{"activation": "swiglu", "norm": "rmsnorm", "qk_norm": false, "parallel_block": true, "optimizer": "muon_variant", "decay_shape": "linear", "seq_len": 512, "dataset": "wikipedia_en"}
MLP neurons of a small language model. Each row is named by its layer, matrix (gate and up: input weights) and neuron, and shows model dimensions 80-175. Each number is 50 + 10 x the weight over its row's rms, rounded and kept within 0 to 99. A neuron's up and down rows have the sign that makes its largest values positive.
After each neuron's rows, "fires on" lists the tokens most often at its 100 highest values on Wikipedia text that the model never trained on.

L6.gate481:41 73 41 43 55 60 50 41 52 37 43 38 59 59 63 55 54 44 40 51 79 62 44 51 56 49 50 66 52 54 56 52 64 55 55 84 43 60 54 57 65 41 46 36 51 63 51 61 55 59 33 48 55 42 52 57 54 60 44 53 42 50 68 60 41 47 65 53 41 60 63 57 36 47 31 41 38 50 64 52 60 39 43 37 46 46 59 23 50 56 40 58 46 40 41 57
L6.up481:50 42 43 59 41 54 61 45 43 51 35 47 62 54 74 54 52 50 40 47 42 54 50 68 47 32 51 48 41 60 75 43 66 48 80 52 50 55 37 69 52 33 48 56 48 34 46 52 59 61 46 38 42 31 45 54 49 44 62 50 53 47 36 53 55 46 60 48 56 34 49 46 46 63 29 44 46 37 69 48 47 52 69 54 63 41 47 43 57 48 45 57 71 46 48 32
fires on: "ian", "an", "ish", "ese", "e"

L6.gate131:50 42 48 57 45 48 45 62 53 46 53 41 57 65 59 51 49 45 48 35 56 34 50 48 49 50 42 45 59 47 55 57 53 51 42 28 47 57 43 61 66 42 48 51 48 43 58 48 53 58 44 30 44 50 44 64 47 53 51 60 53 41 51 57 52 45 51 66 61 52 46 63 58 55 46 50 49 55 63 48 54 53 49 32 60 52 72 43 45 82 57 35 43 32 40 66
L6.up131:50 44 72 46 44 53 36 63 81 50 39 46 65 51 51 41 35 59 57 51 72 46 59 30 53 44 53 58 60 52 41 61 42 56 43 39 45 59 46 37 56 39 68 41 50 41 57 27 56 53 49 40 58 55 61 61 58 52 66 52 46 56 63 38 55 37 51 41 50 65 46 65 55 45 47 61 39 45 52 78 62 56 46 53 63 32 76 34 48 44 51 53 37 30 45 45
fires on: "or", "er", "ers", "ister", "ife", "arried"

L5.gate358:50 73 52 32 57 74 45 53 53 46 48 44 52 56 50 41 40 46 44 62 47 50 47 48 45 46 35 51 34 38 59 45 55 54 58 48 56 50 33 45 45 37 52 54 68 33 36 29 36 56 36 34 43 35 55 49 65 57 39 51 57 41 42 54 48 60 54 51 50 59 32 42 39 52 46 47 46 53 36 43 60 55 36 46 52 41 45 47 53 52 38 56 49 43 40 54
L5.up358:50 47 50 46 62 55 59 63 35 53 38 69 60 49 63 47 68 50 51 46 49 42 63 45 34 33 36 59 48 49 59 55 63 66 65 45 68 38 49 65 46 49 41 60 49 50 67 50 39 59 53 44 40 40 56 60 59 55 48 46 47 50 57 57 60 57 38 59 45 61 54 40 38 42 64 58 39 43 45 42 44 41 56 55 53 47 42 35 44 26 44 58 60 54 48 34
fires on: "an", "ts", "ian", "ish"

L2.gate485:54 48 36 42 53 50 52 43 47 56 37 48 55 56 35 45 53 51 58 51 56 47 46 44 59 52 46 47 62 49 52 44 59 48 41 41 24 47 50 57 43 55 46 40 47 55 38 42 66 53 56 40 39 51 47 58 49 53 39 45 30 58 54 56 30 47 58 56 38 52 59 55 70 57 55 47 49 37 57 48 65 54 55 61 44 34 73 46 59 26 34 60 39 58 56 49
L2.up485:61 42 32 56 52 71 49 50 50 39 45 35 60 54 42 36 52 40 54 59 42 32 46 34 55 62 51 35 65 50 52 49 50 44 48 47 25 57 50 52 47 68 55 48 40 39 46 56 67 51 52 35 40 40 57 55 58 62 42 64 39 52 66 59 34 41 55 57 29 47 69 56 63 57 56 41 51 57 57 55 46 51 39 54 41 31 67 47 66 22 40 66 46 57 62 52
fires on: " Mon", " vis", " mov", " mon", "–", " oper"

L2.gate123:57 31 57 54 53 38 51 55 55 57 50 46 60 39 68 55 47 54 36 37 42 61 54 46 38 41 41 49 36 45 39 32 59 43 45 51 49 46 66 38 73 44 62 63 34 53 36 58 56 50 57 56 56 40 43 53 44 50 34 53 48 59 50 48 45 52 49 43 39 36 53 47 68 76 44 49 37 45 37 32 44 48 56 50 44 64 33 55 43 58 52 42 32 54 47 46
L2.up123:47 41 44 54 51 54 52 45 36 55 48 58 52 58 63 69 70 61 58 47 45 39 46 34 44 59 49 52 56 66 48 35 49 37 43 44 53 51 48 61 55 32 68 41 52 51 45 37 48 50 60 52 37 43 30 65 67 44 31 79 46 44 47 45 39 58 48 53 51 46 48 43 56 76 51 57 58 68 46 66 55 55 42 58 61 52 55 59 46 54 47 60 41 70 57 52
fires on: " including", " also", " included", " like", " include", ":"

L6.gate318:29 42 52 46 58 70 47 50 48 54 44 39 54 62 54 53 37 44 61 51 50 57 57 57 41 87 52 47 53 46 29 52 65 54 52 36 53 47 34 55 62 44 57 44 33 59 47 53 36 58 44 43 49 62 53 45 78 46 42 50 50 33 40 33 57 63 59 55 52 45 52 65 55 57 39 36 67 53 63 54 51 53 26 32 66 48 49 53 51 55 50 63 49 40 48 50
L6.up318:38 68 50 48 65 49 45 50 32 44 69 36 58 56 57 40 45 53 59 41 43 55 38 33 60 42 56 53 54 53 63 40 47 60 42 59 61 20 46 46 64 57 44 55 39 43 50 46 62 58 53 26 39 42 59 45 64 43 46 44 54 46 45 39 79 54 50 40 46 48 43 40 38 42 49 46 50 38 34 61 48 55 64 51 51 49 63 54 37 37 55 55 46 43 33 52
fires on: " sc", " Sh", " sh", "=", " Sch"

L8.gate277:36 47 42 46 47 71 41 67 51 41 38 41 60 53 54 53 27 69 55 55 62 40 58 43 53 56 60 35 42 57 57 50 74 39 46 48 57 29 39 52 50 50 48 51 62 37 52 30 52 72 36 53 56 43 57 59 40 31 38 58 48 26 64 37 53 50 44 62 47 48 56 49 52 59 47 54 69 38 50 70 45 48 53 44 51 49 52 51 46 46 56 41 58 49 43 49
L8.up277:53 43 51 47 38 58 46 47 63 35 40 47 54 44 47 50 63 56 56 68 51 48 50 51 47 36 51 46 53 48 40 65 46 65 54 64 51 50 55 34 44 31 69 51 57 42 46 50 52 44 34 64 58 54 54 49 50 52 58 55 40 30 48 50 50 56 49 46 52 56 59 58 61 56 60 40 41 65 42 65 40 56 65 29 59 56 45 48 48 54 53 59 47 39 40 52
fires on: "ister", " ent", "or", " th", ":", " members"

L2.gate233:50 54 44 42 45 71 43 43 42 56 46 43 42 61 43 36 62 29 70 56 61 53 59 56 44 51 40 45 47 41 54 47 64 47 50 66 54 46 61 60 43 30 55 53 38 58 63 44 60 51 42 46 56 50 55 40 38 62 55 40 42 58 62 56 24 34 46 62 40 42 44 55 59 44 52 31 72 39 35 39 39 60 59 62 45 43 42 70 47 46 52 44 43 56 57 51
L2.up233:49 52 26 39 48 83 44 38 42 48 49 55 51 54 52 40 50 36 64 54 49 53 37 54 52 44 26 48 41 30 51 57 55 43 57 49 34 50 54 57 57 34 42 62 54 51 47 52 46 59 70 33 49 56 47 57 59 50 49 61 52 53 46 53 40 52 52 64 53 40 49 69 74 30 56 45 57 68 61 48 44 36 46 52 61 47 43 45 78 48 31 59 44 61 62 54
fires on: " mon", " pol", " Pol", " med", " Mon", " Soc"

L10.gate0:46 30 48 51 36 22 50 71 61 53 43 51 51 65 49 61 21 46 54 51 61 43 46 45 43 36 40 58 44 54 37 47 60 47 42 46 60 38 67 45 45 56 54 44 49 50 45 48 61 43 57 57 51 36 53 48 77 50 30 31 75 53 36 50 53 51 60 45 51 35 47 65 51 55 48 46 47 42 48 47 65 33 80 38 57 49 39 55 50 58 48 44 62 39 51 32
L10.up0:48 24 52 47 48 52 48 55 47 43 64 41 29 51 27 52 42 62 72 65 34 51 32 49 49 45 43 64 44 66 53 43 51 49 43 44 58 54 45 36 49 61 49 40 48 60 53 47 45 55 53 54 49 46 37 70 49 33 49 43 60 62 48 59 67 63 83 56 43 46 40 53 53 18 50 65 42 49 55 52 27 53 75 38 57 42 36 43 49 48 58 41 47 54 35 58
fires on: ",", "it", "ced"

L8.gate18:63 53 39 63 34 38 55 53 35 38 60 49 46 76 39 45 70 49 52 63 53 49 53 51 63 41 56 64 36 53 58 50 60 45 50 52 55 66 64 48 60 48 42 48 32 39 56 53 57 45 32 58 54 54 42 59 41 42 57 59 42 49 35 53 62 56 52 62 50 44 59 46 54 50 42 57 44 33 55 65 61 51 56 58 64 40 51 22 65 39 45 61 50 45 58 52
L8.up18:48 59 32 55 39 68 57 50 40 47 62 50 59 56 51 53 50 60 38 59 41 48 51 52 47 45 39 42 44 34 51 52 48 47 63 48 47 48 66 60 59 53 44 42 62 51 60 39 46 55 39 57 38 55 34 55 49 54 70 45 60 56 58 31 56 75 48 60 47 46 54 47 44 45 64 39 29 56 62 42 62 38 43 24 35 56 69 50 62 58 57 43 51 37 66 41
fires on: "ist", "ard", " member", "ell", " Party", "ward"

L8.gate81:52 41 50 55 33 50 46 44 37 66 36 64 65 43 37 42 56 56 53 61 66 43 53 41 39 47 55 42 55 49 48 47 40 48 33 46 37 40 45 55 51 53 46 60 58 51 55 76 63 34 61 48 53 68 35 56 63 56 57 53 59 76 46 56 31 43 31 54 56 42 59 62 67 55 58 56 52 53 52 49 41 51 55 60 40 51 75 38 47 56 46 49 69 38 45 40
L8.up81:60 59 63 47 42 56 46 48 42 48 55 40 57 55 54 51 62 55 42 30 60 45 36 44 42 52 38 41 60 51 41 61 59 56 43 61 62 70 67 51 23 41 55 40 57 52 53 40 47 47 48 62 59 51 45 52 66 54 48 52 62 35 38 47 50 56 52 61 47 51 60 49 65 45 40 34 44 35 60 44 59 49 65 49 56 48 38 63 34 46 38 50 62 59 42 38
fires on: ","

L2.gate116:46 49 59 41 42 45 36 55 62 60 53 43 43 64 56 38 38 41 58 44 45 66 54 53 53 45 78 33 47 43 59 66 50 49 35 32 56 65 67 58 34 56 47 47 34 52 29 47 60 50 38 41 56 28 36 49 61 63 56 45 44 25 50 52 41 45 58 29 66 48 47 51 61 55 55 47 50 46 58 55 69 44 64 56 55 41 56 42 61 51 40 58 57 53 44 51
L2.up116:36 48 54 48 38 56 39 40 48 58 50 36 54 65 65 30 49 56 52 52 47 65 54 47 57 42 58 50 53 46 53 75 45 51 47 32 62 57 57 74 30 49 43 46 22 47 37 52 64 62 33 40 53 25 27 54 38 48 61 45 40 37 53 37 47 39 47 19 49 61 52 53 52 44 65 42 55 55 63 65 57 55 58 55 54 50 42 52 58 48 34 60 49 66 50 34
fires on: "-", " Star", "com", " TV", " Mac"

L6.gate126:52 52 60 42 56 52 67 47 52 54 78 54 54 46 45 46 53 57 45 54 36 30 67 44 39 43 28 41 42 60 58 28 52 38 32 42 41 58 55 56 37 40 36 43 51 62 37 53 40 45 35 66 61 52 52 51 57 39 50 57 53 54 35 60 51 55 53 68 44 63 53 43 62 50 50 61 52 38 35 75 66 41 45 37 44 47 59 57 46 59 52 51 38 60 38 60
L6.up126:58 42 52 50 63 55 61 37 52 52 49 49 58 44 39 37 32 48 70 26 43 56 60 45 56 77 52 43 52 48 50 39 45 58 44 41 39 56 47 49 71 36 49 69 54 47 51 53 42 44 62 56 56 48 54 65 40 55 43 49 53 35 47 44 49 51 35 38 59 54 39 51 55 53 57 53 52 39 62 38 57 53 49 38 36 61 52 57 51 64 31 35 59 50 29 55
fires on: "ar", "on", "arl", "i", "man"

L10.gate203:56 57 62 64 47 43 35 55 44 52 59 30 57 44 57 54 42 34 48 36 47 32 82 43 62 58 43 56 48 61 53 55 48 45 40 43 55 52 38 52 41 58 54 33 52 39 47 44 40 40 43 51 42 68 48 50 54 48 46 38 58 52 64 53 43 56 45 67 44 42 54 37 66 47 32 43 49 57 53 66 37 64 62 40 48 50 69 21 66 53 45 46 45 34 41 46
L10.up203:37 66 41 60 47 45 46 41 51 40 55 41 53 39 60 42 59 58 36 45 57 56 46 50 62 49 47 58 46 68 66 57 54 58 43 41 67 55 61 37 40 51 41 40 59 39 29 39 46 50 74 61 69 46 46 61 68 46 48 50 49 48 49 56 30 49 63 41 55 58 73 37 63 33 53 66 59 52 59 52 48 60 47 62 62 38 49 61 43 54 48 68 55 57 55 48
fires on: " ", " r"

L8.gate400:27 53 50 44 44 44 46 49 45 29 49 53 55 49 43 57 55 45 67 57 61 48 48 35 63 36 35 56 46 64 73 42 52 45 42 62 44 54 58 50 45 54 43 32 41 39 60 58 60 61 50 71 55 33 48 46 52 50 51 58 62 61 44 66 55 45 60 50 45 61 40 32 74 54 42 46 48 58 62 39 65 63 72 50 51 50 37 43 55 62 62 43 60 55 31 53
L8.up400:54 30 45 55 44 45 33 58 36 37 50 46 42 67 46 50 49 49 44 59 41 52 53 65 47 27 44 65 39 50 63 52 49 56 56 48 49 53 47 46 52 66 47 23 58 50 65 51 47 56 59 67 47 50 71 67 62 48 56 56 49 66 54 57 53 64 54 52 31 47 45 41 44 49 55 60 71 55 71 51 46 47 58 57 50 48 41 48 43 55 41 40 56 32 50 46
fires on: ",", "or", " As", "ile", " Al"

L7.gate206:51 44 71 36 37 27 46 37 48 37 50 36 41 51 58 54 47 65 52 34 52 59 31 62 54 48 54 55 51 35 78 50 34 50 53 55 51 42 38 48 55 79 43 45 39 52 50 51 59 49 63 58 39 45 56 57 53 46 48 51 56 46 41 48 50 55 51 42 62 46 54 33 51 56 46 40 51 59 49 54 66 49 47 47 65 48 42 61 47 72 56 55 56 56 44 55
L7.up206:52 44 62 36 41 65 41 51 54 47 36 62 42 56 49 51 51 55 66 52 41 59 61 59 52 24 42 57 52 62 65 59 53 56 40 44 72 68 63 52 52 68 45 46 51 54 42 28 47 63 49 70 60 65 51 51 48 54 52 44 64 52 55 51 47 45 55 68 55 48 51 40 44 42 33 57 62 52 75 49 36 63 60 56 48 61 45 59 50 66 36 46 61 47 35 48
fires on: ",", " that", " where", "hen", " when"

L10.gate353:68 57 37 62 38 54 49 53 33 41 54 41 43 58 41 56 54 46 52 68 50 50 55 21 47 47 52 64 64 30 59 49 34 34 53 42 39 33 49 42 42 38 36 60 51 53 64 59 45 47 50 61 55 51 44 62 69 49 56 67 64 46 52 55 44 63 51 58 62 53 36 43 61 61 54 64 47 50 51 55 51 46 46 50 52 57 59 41 45 52 56 47 51 56 56 46
L10.up353:63 51 40 55 37 43 46 60 63 60 49 46 58 61 61 53 52 43 34 65 38 50 42 37 39 36 61 47 60 54 50 52 59 77 47 52 32 51 38 45 32 34 50 44 33 65 52 38 53 54 41 47 75 50 54 51 50 49 42 47 48 40 37 60 77 44 61 44 44 69 40 60 60 75 50 45 51 46 40 44 47 53 52 41 54 32 46 40 46 44 52 45 39 45 50 42
fires on: ",", " and"

L5.gate288:43 54 47 50 52 53 39 44 56 48 57 55 38 54 59 37 42 63 58 56 42 43 54 64 43 44 54 48 55 51 33 39 59 67 33 76 40 56 49 44 65 54 48 59 47 53 65 73 42 40 33 54 55 64 39 43 50 42 50 41 39 54 37 53 48 53 51 52 55 46 47 36 52 56 47 41 27 42 56 62 48 48 57 65 46 54 44 42 58 62 43 51 50 38 62 49
L5.up288:47 51 51 44 47 54 47 56 56 48 50 58 35 56 58 46 34 64 66 55 34 50 58 42 63 44 65 57 56 66 45 44 61 58 30 54 37 48 47 54 57 54 51 58 68 44 48 64 36 52 47 36 48 63 52 51 32 48 33 36 37 49 30 53 50 69 34 42 65 40 60 54 48 36 53 31 33 56 60 65 48 48 52 59 43 39 61 52 51 50 50 52 32 49 63 37
fires on: "ad", "ra", "ade", "ock", "od", "em"

L2.gate175:45 50 48 51 35 34 59 47 68 47 55 33 45 63 48 50 43 45 47 51 42 63 50 42 52 73 51 33 51 54 47 34 64 51 44 49 48 36 43 47 70 55 67 48 62 56 58 48 56 65 52 39 52 56 35 57 59 53 53 38 53 51 54 61 59 47 34 63 46 53 50 52 56 54 40 35 66 42 54 47 57 43 48 28 63 57 76 61 40 50 54 45 58 61 53 41
L2.up175:49 72 56 48 56 43 61 58 42 57 52 61 47 60 45 40 56 58 58 51 57 50 49 42 45 56 63 42 63 76 54 50 59 58 47 44 50 46 49 65 60 52 50 38 39 45 50 46 57 52 64 54 33 66 54 49 49 40 48 76 61 45 46 73 62 51 48 60 58 55 49 37 64 49 55 55 40 51 43 71 59 32 57 40 53 50 72 44 45 49 45 49 49 47 54 55
fires on: " sc", " Sc"

L7.gate101:44 49 51 51 53 61 63 55 72 52 44 39 29 62 51 60 47 50 48 50 39 65 60 47 47 49 61 62 53 43 46 51 70 48 65 49 33 38 57 42 60 35 57 46 63 33 46 54 63 45 48 66 35 39 53 41 51 35 35 30 48 47 43 40 39 48 58 47 62 64 73 44 55 42 43 52 60 49 35 40 36 53 64 43 53 56 37 61 59 54 37 65 47 43 60 38
L7.up101:56 39 43 51 57 44 59 34 45 45 62 21 33 54 48 53 49 35 45 68 34 48 59 59 34 47 48 50 41 53 53 53 32 36 44 46 54 46 52 50 55 55 41 44 70 56 51 46 48 48 47 72 62 52 55 45 63 49 37 34 41 49 55 46 68 53 60 44 55 59 67 59 47 40 50 48 50 47 44 59 53 53 50 45 30 49 35 58 29 27 56 40 33 65 46 29
fires on: "t", "s", "v", "z", "k", "n"

L6.gate426:54 50 78 48 52 43 42 49 61 61 52 44 42 48 60 62 37 51 42 55 66 55 65 56 41 56 51 67 45 56 23 59 69 45 40 61 69 50 68 47 53 33 58 44 61 46 50 52 48 48 44 54 35 55 33 50 61 41 39 43 76 46 52 56 49 61 48 48 46 41 66 46 51 56 50 47 63 47 34 22 47 54 38 47 44 62 48 43 53 54 44 55 43 54 62 42
L6.up426:65 70 55 28 27 41 76 54 59 46 55 44 47 50 55 36 53 29 65 55 52 43 65 64 36 69 46 56 44 50 66 47 56 35 57 54 61 40 53 52 51 49 57 60 49 41 50 48 51 50 44 64 43 55 80 34 47 59 39 56 38 66 47 48 39 63 50 44 44 66 82 55 52 38 53 50 46 51 52 63 58 59 47 48 55 51 44 42 37 32 46 42 38 45 67 58
fires on: "s", "i", "u", "ip", "t"

L2.gate419:68 40 54 48 55 48 38 46 46 59 29 51 46 62 50 51 24 44 52 25 52 46 31 65 26 41 46 68 36 49 43 57 67 62 40 50 51 47 51 37 37 52 58 46 53 49 34 54 49 45 52 45 42 48 53 71 49 44 59 42 65 57 36 49 57 44 43 71 56 59 63 50 58 50 58 42 43 57 48 54 37 53 78 40 53 47 44 54 47 41 38 58 39 39 45 43
L2.up419:60 46 40 64 55 47 35 48 50 56 41 48 38 36 44 49 31 52 53 28 59 40 48 59 45 29 50 54 51 50 38 54 73 58 37 56 54 45 56 47 51 50 65 53 54 40 55 60 47 37 47 43 29 63 65 63 39 51 53 45 86 49 53 43 46 50 48 55 44 38 81 47 47 49 48 56 43 52 47 48 62 50 49 35 42 47 42 55 32 48 55 65 56 40 57 25
fires on: "',", " |", "rom", " District", " polit", " epis"

L5.gate491:46 34 71 53 54 64 44 51 50 53 43 39 40 48 45 46 34 41 48 58 51 60 39 48 47 54 45 71 59 57 58 63 38 62 60 51 38 61 43 35 43 54 59 38 40 41 22 44 52 49 65 27 48 48 42 46 48 64 65 31 52 27 51 33 59 50 53 45 35 46 52 63 54 49 36 40 64 50 57 46 63 48 54 41 62 48 56 42 55 45 50 47 57 55 42 55
L5.up491:70 40 50 55 52 49 66 61 45 49 63 46 43 62 51 46 44 49 37 69 59 52 45 43 55 38 53 53 50 51 62 62 43 41 58 37 73 65 63 55 48 51 54 50 44 52 35 47 49 63 39 44 63 46 49 43 58 39 64 34 37 46 51 63 43 48 40 56 65 52 78 44 40 48 50 45 45 66 53 58 60 52 36 47 46 34 49 49 67 39 50 44 55 52 39 47
fires on: "e", " dis", "ack", "-", " Ro", "ing"

L6.gate70:58 47 62 52 49 46 56 58 53 56 55 49 48 66 53 51 60 36 35 58 46 52 41 46 15 60 49 52 30 27 38 41 48 56 40 60 50 50 67 61 52 50 29 40 39 58 53 44 50 65 50 54 19 59 33 41 62 55 48 50 34 52 63 54 48 72 20 51 41 68 42 44 48 69 37 45 37 52 44 56 57 57 41 38 58 36 52 58 47 57 71 57 39 53 44 49
L6.up70:66 69 37 51 32 46 57 42 29 54 47 45 45 40 59 39 58 54 51 42 49 52 47 50 54 32 39 65 58 30 32 63 48 41 40 51 56 72 44 52 43 47 38 45 49 74 49 36 46 38 38 49 61 49 41 32 50 47 57 58 41 44 50 47 54 49 54 73 55 52 56 43 56 77 57 46 32 61 47 51 60 50 54 39 57 55 41 48 50 54 50 43 40 42 57 58
fires on: " o", "av", "ard", "y", "ld", "ast"

L5.gate114:56 62 59 37 44 43 68 62 36 68 49 72 47 66 49 44 64 60 52 54 39 43 53 49 49 35 43 57 48 52 58 39 48 59 49 50 31 49 40 63 46 46 32 53 33 74 48 56 48 30 25 39 45 48 47 50 38 42 42 53 46 57 56 40 66 46 45 60 37 38 52 51 35 27 60 39 53 50 48 44 52 43 23 57 50 42 46 53 41 44 58 32 52 74 39 48
L5.up114:56 61 48 53 40 69 53 57 39 62 43 53 56 58 65 62 49 60 41 66 42 40 72 33 57 46 48 53 37 56 54 43 40 53 57 45 73 66 46 68 27 49 54 65 33 38 41 44 47 45 45 29 42 41 45 44 22 29 48 46 49 31 43 29 52 53 46 61 32 45 57 56 45 41 47 47 62 47 65 41 45 49 52 68 58 53 54 62 52 53 40 47 58 59 50 49
fires on: "ist", "ice", "ing", "iss", "er"

L2.gate9:43 41 52 61 44 39 45 52 42 37 38 41 53 46 56 44 50 51 43 54 56 52 48 39 49 49 48 52 57 56 40 50 54 58 43 55 66 61 41 49 56 62 41 44 43 50 27 44 38 49 43 52 61 47 44 48 46 63 47 35 47 44 50 44 35 43 41 47 41 58 63 41 49 67 43 53 57 49 45 36 45 36 59 55 46 41 48 50 50 62 30 47 50 41 57 55
L2.up9:39 37 47 54 44 42 58 55 31 45 55 52 60 58 56 61 60 50 58 56 59 47 40 34 61 58 56 45 58 60 40 42 65 53 57 37 66 65 57 52 52 51 54 52 43 48 34 42 52 46 34 48 45 46 60 47 54 50 49 49 41 47 63 37 42 37 51 59 42 49 66 60 63 66 44 61 48 65 41 48 43 33 51 46 40 51 55 50 53 55 32 52 46 57 61 57
fires on: "-"

L2.gate84:53 43 54 55 56 40 49 64 56 53 33 63 64 56 53 47 27 47 50 49 40 50 47 41 37 49 53 53 42 36 54 57 68 76 48 55 29 56 70 56 49 30 48 45 56 65 43 67 63 54 26 52 83 39 57 59 47 58 53 41 42 53 51 41 47 65 46 42 40 45 50 28 45 62 36 32 65 54 54 60 72 37 49 45 36 47 91 62 46 60 52 62 45 44 58 47
L2.up84:59 36 52 48 58 63 48 69 45 37 19 49 54 45 50 38 53 59 59 70 33 75 44 48 48 44 49 35 39 50 62 58 50 56 38 52 48 60 67 55 47 25 48 45 58 47 31 71 61 55 25 61 60 41 52 54 57 43 48 35 30 51 34 45 39 42 44 39 43 60 63 40 37 36 41 36 54 39 49 47 73 47 54 60 39 49 50 43 51 46 45 75 36 50 48 56
fires on: "-", " Mc", " Mac"

L8.gate350:54 50 45 42 57 53 56 52 35 41 41 38 58 50 51 66 57 29 52 79 60 55 43 44 49 60 63 72 33 54 36 44 61 31 39 39 47 51 46 48 51 34 34 50 64 32 39 68 62 30 30 56 61 45 46 53 62 55 36 42 54 66 57 62 39 57 32 44 58 35 41 60 48 48 46 56 44 43 53 63 45 45 63 51 43 67 44 65 45 44 67 38 55 50 42 51
L8.up350:54 54 46 50 33 45 65 53 45 66 50 44 54 49 50 62 38 48 41 66 64 44 39 17 43 44 50 61 59 52 56 42 56 49 49 53 57 57 62 56 44 42 40 57 68 51 51 43 55 37 37 52 58 59 56 57 58 58 59 57 37 28 51 65 41 46 50 55 46 44 59 40 47 62 18 49 57 39 30 57 55 47 61 47 56 51 40 60 50 41 58 59 56 81 51 53
fires on: ",", "t", "p", "n"

L5.gate207:54 54 52 56 47 45 47 49 41 64 44 60 39 45 48 44 64 60 59 42 40 57 54 53 65 55 60 69 56 45 68 31 52 51 42 54 37 47 47 56 46 53 39 38 34 43 31 52 42 41 78 67 42 67 51 44 52 43 43 30 52 44 41 47 41 45 40 60 61 47 49 32 62 45 20 52 49 43 55 43 61 57 54 41 49 48 33 64 58 67 50 35 41 33 35 32
L5.up207:53 50 41 49 58 50 67 51 52 65 60 41 39 44 47 40 55 64 61 46 57 41 44 51 65 43 41 37 45 47 65 57 31 56 30 42 40 61 46 52 32 43 73 53 25 44 41 61 59 53 74 51 54 54 31 57 57 48 53 46 45 48 54 59 52 57 79 36 63 48 60 45 57 52 50 59 44 69 30 66 57 70 50 60 42 58 50 44 70 41 37 69 54 47 49 64
fires on: " ", "s"

L10.gate179:45 53 38 64 46 45 49 46 51 65 47 53 52 30 44 29 48 64 49 55 62 52 58 49 40 67 61 30 47 49 52 32 55 41 41 55 30 45 42 66 43 40 36 46 62 59 30 59 58 48 52 46 41 47 57 54 50 52 37 55 51 62 47 48 45 43 50 39 61 36 42 51 47 62 54 53 52 30 45 57 33 53 66 39 56 39 56 71 36 48 58 57 50 45 60 41
L10.up179:55 59 59 46 73 65 35 57 74 44 56 48 54 53 64 48 58 59 51 46 60 45 59 41 35 55 56 53 53 50 51 74 61 29 44 51 30 31 47 65 39 54 27 51 55 60 46 57 48 37 58 26 46 45 30 56 54 43 65 60 62 59 59 31 43 59 37 76 45 36 42 64 53 56 51 34 54 46 56 48 53 72 45 58 35 53 55 34 46 50 51 45 58 56 41 45
fires on: " g", " do", " C", " count", ","

L2.gate62:43 52 58 49 42 48 66 33 65 46 43 55 30 57 53 52 51 50 37 25 63 50 63 51 56 66 69 41 40 65 36 45 65 47 45 43 44 50 59 72 73 40 54 55 63 62 63 62 40 39 55 46 59 46 29 44 53 31 45 70 44 41 72 47 64 57 47 59 54 47 55 56 45 44 52 53 62 74 51 56 47 44 34 54 57 41 53 51 46 55 38 74 29 44 53 51
L2.up62:43 39 45 62 52 47 66 40 62 47 53 60 36 59 52 52 46 50 33 13 56 49 62 52 48 56 64 43 47 57 51 39 73 58 43 42 52 54 53 68 64 36 39 66 55 57 37 31 52 39 66 56 55 61 36 48 50 48 52 79 44 25 55 57 57 56 61 65 37 52 50 56 37 42 48 59 64 57 62 39 59 44 51 52 55 45 44 60 26 54 47 52 39 49 54 54
fires on: " sc", " Sc"

L6.gate133:61 50 55 62 35 33 50 40 35 59 59 42 47 59 53 51 47 46 45 52 41 46 67 28 46 48 47 41 57 39 48 48 52 57 54 50 52 54 60 45 41 43 32 74 37 42 71 50 57 67 41 40 34 53 35 54 65 46 59 58 43 38 43 40 51 56 25 69 50 44 58 53 56 71 61 62 45 60 62 47 74 46 37 50 55 45 49 54 49 42 41 64 51 38 42 61
L6.up133:45 49 49 47 39 60 37 43 33 25 58 53 28 39 42 56 45 52 51 59 60 52 49 47 52 53 49 49 51 59 50 61 65 45 52 61 57 58 82 56 42 44 37 45 44 54 45 56 58 48 46 48 41 54 37 47 29 63 58 62 38 60 56 41 36 64 44 61 59 39 55 43 57 57 40 49 51 74 64 57 49 33 49 48 47 47 54 33 40 31 48 58 46 41 48 60
fires on: "ing", "ell", "oy", "adio", "ast", "ard"